MLP neurons of a small language model. Each row is named by its layer, matrix (up: input weights) and neuron, and shows model dimensions 96-191. Each number is 128 + 24 x the weight over its row's rms, rounded and kept within 0 to 255. Numbers have three digits each.
Before each neuron's rows, "fires after" lists the tokens most often just before its 100 highest values on Wikipedia text that the model never trained on.

fires after: " d", "\n", " w", "–", "c", " m"
L3.up239:133134107120208151168119141095139121149126115088117136148134121155129114088192155125105152086129122106128148138104101133153169149123124154109155122142102131136124152125129136085145124072116139106155134098129142081082145104144113107104127128162145127107135117072137159125125126095136161077

fires after: " the", " a", " ", " h", " f", " th"
L3.up580:089110119134182118145120108139089096192183136135155163097104143146145123105121093152103131119138127132107152087133116141127180105088138143150117161081131127131168153117141172122137141118109172093126144127150116150114099123155126116159144090129116130144170129147106155099129122081100159136

fires after: " 201", " 200", "20", "–", "-"
L6.up455:100096133132141149148142090123126092072122111119115174165141120156144147108188170155127116071130133149132144132093113145166132167151155149101109146138123152116151107131099137137136145126127127121096112090114129114103143154133116095135136093130112147106137126163111118078157126122133171156

fires after: "e", " H", " e", " |", " b", "st"
L12.up654:126081089137168101117126122134150107146153119091132160107104141153169167100123119113078093152133088153132124112120103165117137149144150151081168102124183108148107118125150143176132113119085130079108096106148141124111128143118114173117142148135143109149121133130134074106130113132148204110

fires after: ".", "\n", " in", " an", "-", ","
L5.up153:130120156141121121140119133082100148128200137083108152119117145183105128121150136123108109074130118112199125123111094148139130171110124152129136143131130143143155174156080149099149126076100109095114128114122127087097171116137117139127152113124138088113142129149131109122107126100144190148

fires after: " s", " B", " b", " S", " P", "B"
L8.up178:117112134117168121150152123130075134126118139159112135109120141163117122102116113125101145099140106169177160106063140101096103110115178143151128101110141107134097145152125125138130176147116100103170169111129161111119154133162138107115154111117145100133110127099144099133102152122140179150

fires after: "\n", ".", "==", "ul"
L9.up644:111105153138174125156151136138123125108135192108089156123143128139082158125132129110117167163155161106091169096137128100141169119116142116126119113112175116179124168122095129067142165087121153104124091124118159107134116103137135169129155115134133133099196161101131139117104125155135167118

fires after: "\n", ")", " \"", " (", "es", "e"
L4.up590:140090137121135147160125142117133116141145157120153140148142139161109184088121119120107144127154104132122103091124160110172130114114114120121178134106156126133127122169114130145088104118096119102160141066167126139071158085142117131069149125140111070098125145080107135125110144121091099161

fires after: "\n", "==", "s", "ed"
L4.up67:114123118133195132151117114126107131079147153144096162156135152122124155124128143109090179100116105143142181084142104123151155103162146133133123146133165140138137158113135137123106118064137127081124111134127128087113116116154112145116144127153092142104163155153151145114120142085104149117

fires after: " was", "or", " is", " k", "un", " re"
L4.up540:134118134138141136181140140104147138121126099142148118127121115160121179104177141100151174160154122135151132085121145157147162113099147153099131180133138114154099147167091109113108153143077133113148117100114114123098183109119107135115108134128135136100164109113118140176126120161123120109

fires after: "a", "o", "l", "ar"
L9.up546:087129127113143142131171107130123129120176081189160131109125152091144098144129153086145114119113138143126118108108098124134193141142153118165094140118149153113132179141121117107134123145109147098157075119145156111145114138149149162115164097141125164175152119097138094101099130145110159125

fires after: " b", " n", " ", ")", " p", " l"
L4.up536:086106128100118131136139129103144133138129133149124168125123137100135168124153118129114140162114162109135146132111118124150147106103131132123144114113166129154138144158151104100122199108120127092192088100157127133088167127120088150136117099154145137081152176129125142170089138103166140092

fires after: ".", "\n", " ", "if"
L8.up140:112089139133186153112155113134095146125173149140076114121145142166084130121148143104119188183144133129146156108090102140150167117066153138125119164086135113149130113113122138114126145110090082087135098112133165086091144101135177145125143130159126106104199161126133134122112115078116152123

fires after: " in", " of", " for", " with"
L4.up163:121111117121130164136104123118119138103156130132095162103110134180128121135129115114097141165125115134127135079150115139148130100115128121129126157098170180110141133109179153088074199102169110076138121111122152148064165056166154173123134092146153120122142119143131153139108176111126162106

fires after: "\n", " the", " \"", "-", " (", " a"
L3.up694:106090131130138134124119156134140120150161133116140165099121157144142125095160121115083172117149134152157111116128109161144170142083165165093120136093156148145144171124106151106146156077140121103173098127159157110106158108139120132127172132159137111120178137126105132106107120096129159123

fires after: " is", ")", " was", "ed", " n", ","
L6.up378:087122153107104142127133114105160157141116115115125143140157144108129127116134135111097130129133153121152147104049103163114149137088126116137160146163144145143108093137152124077159182098156114129168107108117112112118153119130137113107145082165121080104136182109143100100092164106162139143

fires after: " A", " B", "b", " O", " E"
L8.up517:130125158143161185126147161095107124139139136120128140105098125125150146165155133097148115122136099137176139115141098112157158105089121138111130131108116140116144146142131109134132155104128130138154145116134143093129154147107128070106134132104112115094104122155128081107139182139128145132

fires after: " B", " b", "b", "l"
L9.up498:113124151135173143117151114140141102128144137081066123108155116146153119144163120101142120055159128154133105147141140159103124144147162105132143166141137086089119104121104105147142179129091097066131143152156126107151128131133108118134179122140125136110128108148146076091085157113160154144

fires after: " al", " b", " le", " e"
L12.up752:122108123118135119125128128153101105133138112057110150110154113144153144104102126147119118120144120179123129134120139135115139153147127121143183121142143136157093074126103121140078107144103101090125118140148120120141110091132095143130145140179153099119126127103122103141088168134138147129

fires after: " h", "ou", "ion", " s", " st"
L10.up614:165097127114186098122105150124109116184135175125147157101099139190123164123099146099154142137114139082128146146103130141154135171142150184107157134143128108139116140104130123132142119092114127124200098131145125113140108150127159099098115116119141098087157110115113096149127178113131144121

fires after: " an", " in", " of", " a", " and", "-"
L6.up229:114156125120184108125095148082169138131128168124118130118111133118169169086155135161081099094176131114142123128123151141108120136108125167166125186090135144178205140165089172079123128085123105104129124142100110138128140128155149124130138127122146066123126109116140132111141115114123154166

fires after: " (", " al", "m", " m", "\n", " c"
L3.up2:110125142133138172128137116129128136102140134083111146167132116118097105069160132089145122072148161117146143150079115112159154154138186166130135134124085120130165129129144155062133157075115094128142132100128144081097138111122098110119164067146124135093130116123158115122104138097116162155

fires after: " was", " re", "e", " he", "o", "ad"
L12.up430:110148178122151149161108157083107126144133125152108123121164132147115182124171143083114106102108116148109101105132144124134146095120147126124165151134135149144079178149085126105136126127133108093119112162166094141120153080129142146141162160120127154112136165097112098140153120149122112067

fires after: "\n", " n", "ec", " m", " H", " ("
L3.up334:138085140139107139133155174137165097122107158096074167144105094163101153155133118097143133089159138111128111130092127137149154171134119114132170097140137157140139164188134150153129153112110106139147095116153147096096139118127113101115136129117141095111134116137156142123104131132153168147

fires after: " to", " ", " of", " for", " with", "e"
L4.up753:147106128152165133146106111139142170157164114120121128120138128107102129112105115087122156141135104120157158106133100115130143126104147131118153134115153136131119134132157156091105129093124130063123141128142142137097130088189126159125132135140116079145138153107140101128095149118136129142

fires after: " f", "an", " G", "o", "ig", " the"
L9.up83:087070134140121127175155142122134083096098137152173186125173128117146125161155120110119134113111128117114140119116114137142147175070120156167151153122107150104186194110139142068123117140143049139110151122154127115082119134129140135115144073144105127096144111076154134131114086134102135134

fires after: " was", " (", " \"", ",", " be"
L6.up119:116120134123120132168156102107174124117165078135125128135127138147102158102173144118073121130158110114149159132076149124155190136090167174086134182117158122143133173140113133123131158133091112127158109140146122129122170135145087121115127125135144102100158173074126087122097124112118141152

fires after: " s", " t", " p", " st"
L10.up601:123144137135149142127112140147126144169159157140187108111143135122102153089102153130131169139063149096150132132097098145173124123123155177123108149080098174146119209115109138123118120106110147139156101135181121117116140174180119130106082153141100107076161122099128122101106152133121148098

fires after: "\n", ")", ",", "ed", " to"
L4.up111:080098183152143133127109154112103139132152120135074148115124112165155105122157107124122105066125138149175116118132144143112110111104130172153140147104177138123104132155107148117084123130124134140113108135145131127080165104133107163143142077157083143089118151131129123132146181125110115127

fires after: " (", " \"", "\n", " the", "-", "==="
L3.up204:110087134143135152143140144117140110116144109122140157127122137150139122103163115106073164141180130129145126116095106188147166142119169157099128136054140139168139200134097173112139171107115117131162106124157164114092170097133133131129160151163147086099171165137098120120109130115138159121

fires after: " the", "\n", ".", "-", " to"
L3.up444:117124142118176145140119138118113097135172173121113170113108136144125151098139128111087156129165103121144143084121135143142172117118112139143105131101163156144159132161097161099157156087089118075150115115141141115117152116157134132102134103166099095108121141106100138113103139098104157124

fires after: " \"", " t", " (", " a", " th", " the"
L5.up627:107100112127171126134139129154118127152186124135150156141093149141119124113165124145075141112136096131114179094105125099119185153076164148096109156145146104138187164162119112149118136112110152105177118136142177121136157159131121096138122121164153089137138137137107100108088119107088157134

fires after: ",", ".", "\n", " wh"
L8.up89:149097161125146138140135179140128118142137132124140130136107180142134132150112137137100135101159135123138178135136150115119172101128163150100116145134166115157126176147130140111124138099112106102161126101134135108139114106145119106123074109162128104118145169125162073142066150138143154140

fires after: " B", "b", "20", " 200", " 20", " O"
L8.up321:101064144109165169110109112129121081162128147104144140091146133145143122139177127116128156103131118137150151132096104123167153164137151094125155140136092117118128114160113144168134167106120133138081133161162098115130103176128128088118161119099102149102116115139147100101096142126114135103

fires after: "\n", " \"", " (", " the"
L3.up452:125090117111175125141129179115136119133139101134117146127144119143135141113153134136061175120159114126110122104117128166151187126100153142105111181084158148163148154128120167124095150111137125100131144136143146122083152127110110144130136106148116095080138155107116119113104128104127168118

fires after: "p", "2", ".", ",", "1", "0"
L8.up165:176164103130148150133148152118168142132158125104136094149120152161129153150146146144122136141138116112095150107106139119152141137117129125074189144078188091103178133144109107117139124111100100115145098136140168124110099132130118083120124106160125116117132125105155100110102172155130171115

fires after: "\n", " (", " 0", "(", " 1", " \""
L3.up522:111082159113094119124134165122140102117134185128108149149155077125106158149113149085154144123167142123157121097097123141135170149112140117131205134135119149131124181113117175148138151119124149132143107101145117110112140103192119141109148117115131122087150142117143109132126170144122135183

fires after: " ", " is", "\n", " ("
L3.up409:135079132121117108153139174096151124148143165129123123106128103092057140140133123101148145098147167112157136118119111113148128150134095132108186137134114116141121127156116163176139175104122104143112080093130071109134105115121110117123144121130124107138128133133120100127106153144180144118

fires after: " P", " D", " p", "D", " B"
L10.up113:108103153135137166140107137117118149105127117156105140111158105144126130101123146125111127100106153147143137136097151138148117130139146137117127135150124130152101111135058152156090189148146131093118189151123148139116170106161164148080182145113170132127095157093126107108143119123157114153

fires after: " a", "it", " (", " p", " \"", " m"
L4.up107:143099111131185127131126161115157121129168128141131142152113160155144118103151115134083142140167120126162102118084140141136154114094118154122166109112167094157094141129094132183143121095112143121131127107130139118103154109123139090078142144155142090108130207098137080158071140137121166145

fires after: ".", " p", " (", " \"", " m"
L3.up543:123091132148145113100142177132140110150172153091127098139122152167118151115149098102100162135163135127132156132135137111121142119136127121127168130119152127145150129149121149139148093096101136114133134136111129131130124077123157129082157126157100084132154143117128089160094133136075138115

fires after: " (", "\\", "et", "\n", "=="
L3.up70:116114125124107125154135210109138135169134166127138176059090059123085138128139096136119149124160134146156157106127131133139121160095124143130155125098132127139152148123132155129136149127127098133150128106145123115109111081120123160137127154129126083112135140087088116150095132142148143132

fires after: " ", " a", " re", " he", " T", " was"
L12.up485:123168187132106128134110107104131070117149126145114113119144079132109135059117151099111088132116154145140168103124143132145170139076148166134140093107154114140131175103120157124112148105135126120153123136160111118105145066139160144140123129099132139116155160068135117163120127132161092147

fires after: "\n", ",", "ed", " of", "ing"
L3.up306:114077109137151129135142149085105115161160107114091130096128137126120129134134118108076105103128125118211117112134072102137127147112141178118137121138163167120125138167132131159149109126113118135117100141161131091105160118152112141113174080169111126122161182135143125156105148101094171123

fires after: ".", " G", "o", " H"
L10.up433:122077133147112133131131128115134097144129152157120120088149118170137141098181113106123123101102136112105145141117128139159127117117146152111139177130111147112111170101106150105098135124175124135139137148136164098095143130107107169118131106160136129088147109069130095141124052143109151147

fires after: " p", " P", " R", "p", " B", "D"
L10.up431:146099157133136142122120117165134085088143140129099144142121168149157124109140168109125109104141127139122112131096136132142118186117177098149136106113114141154127118109108127138110152080121121108114149176121148116108169133149132114100124146136124120128145124079166110144131087130152091153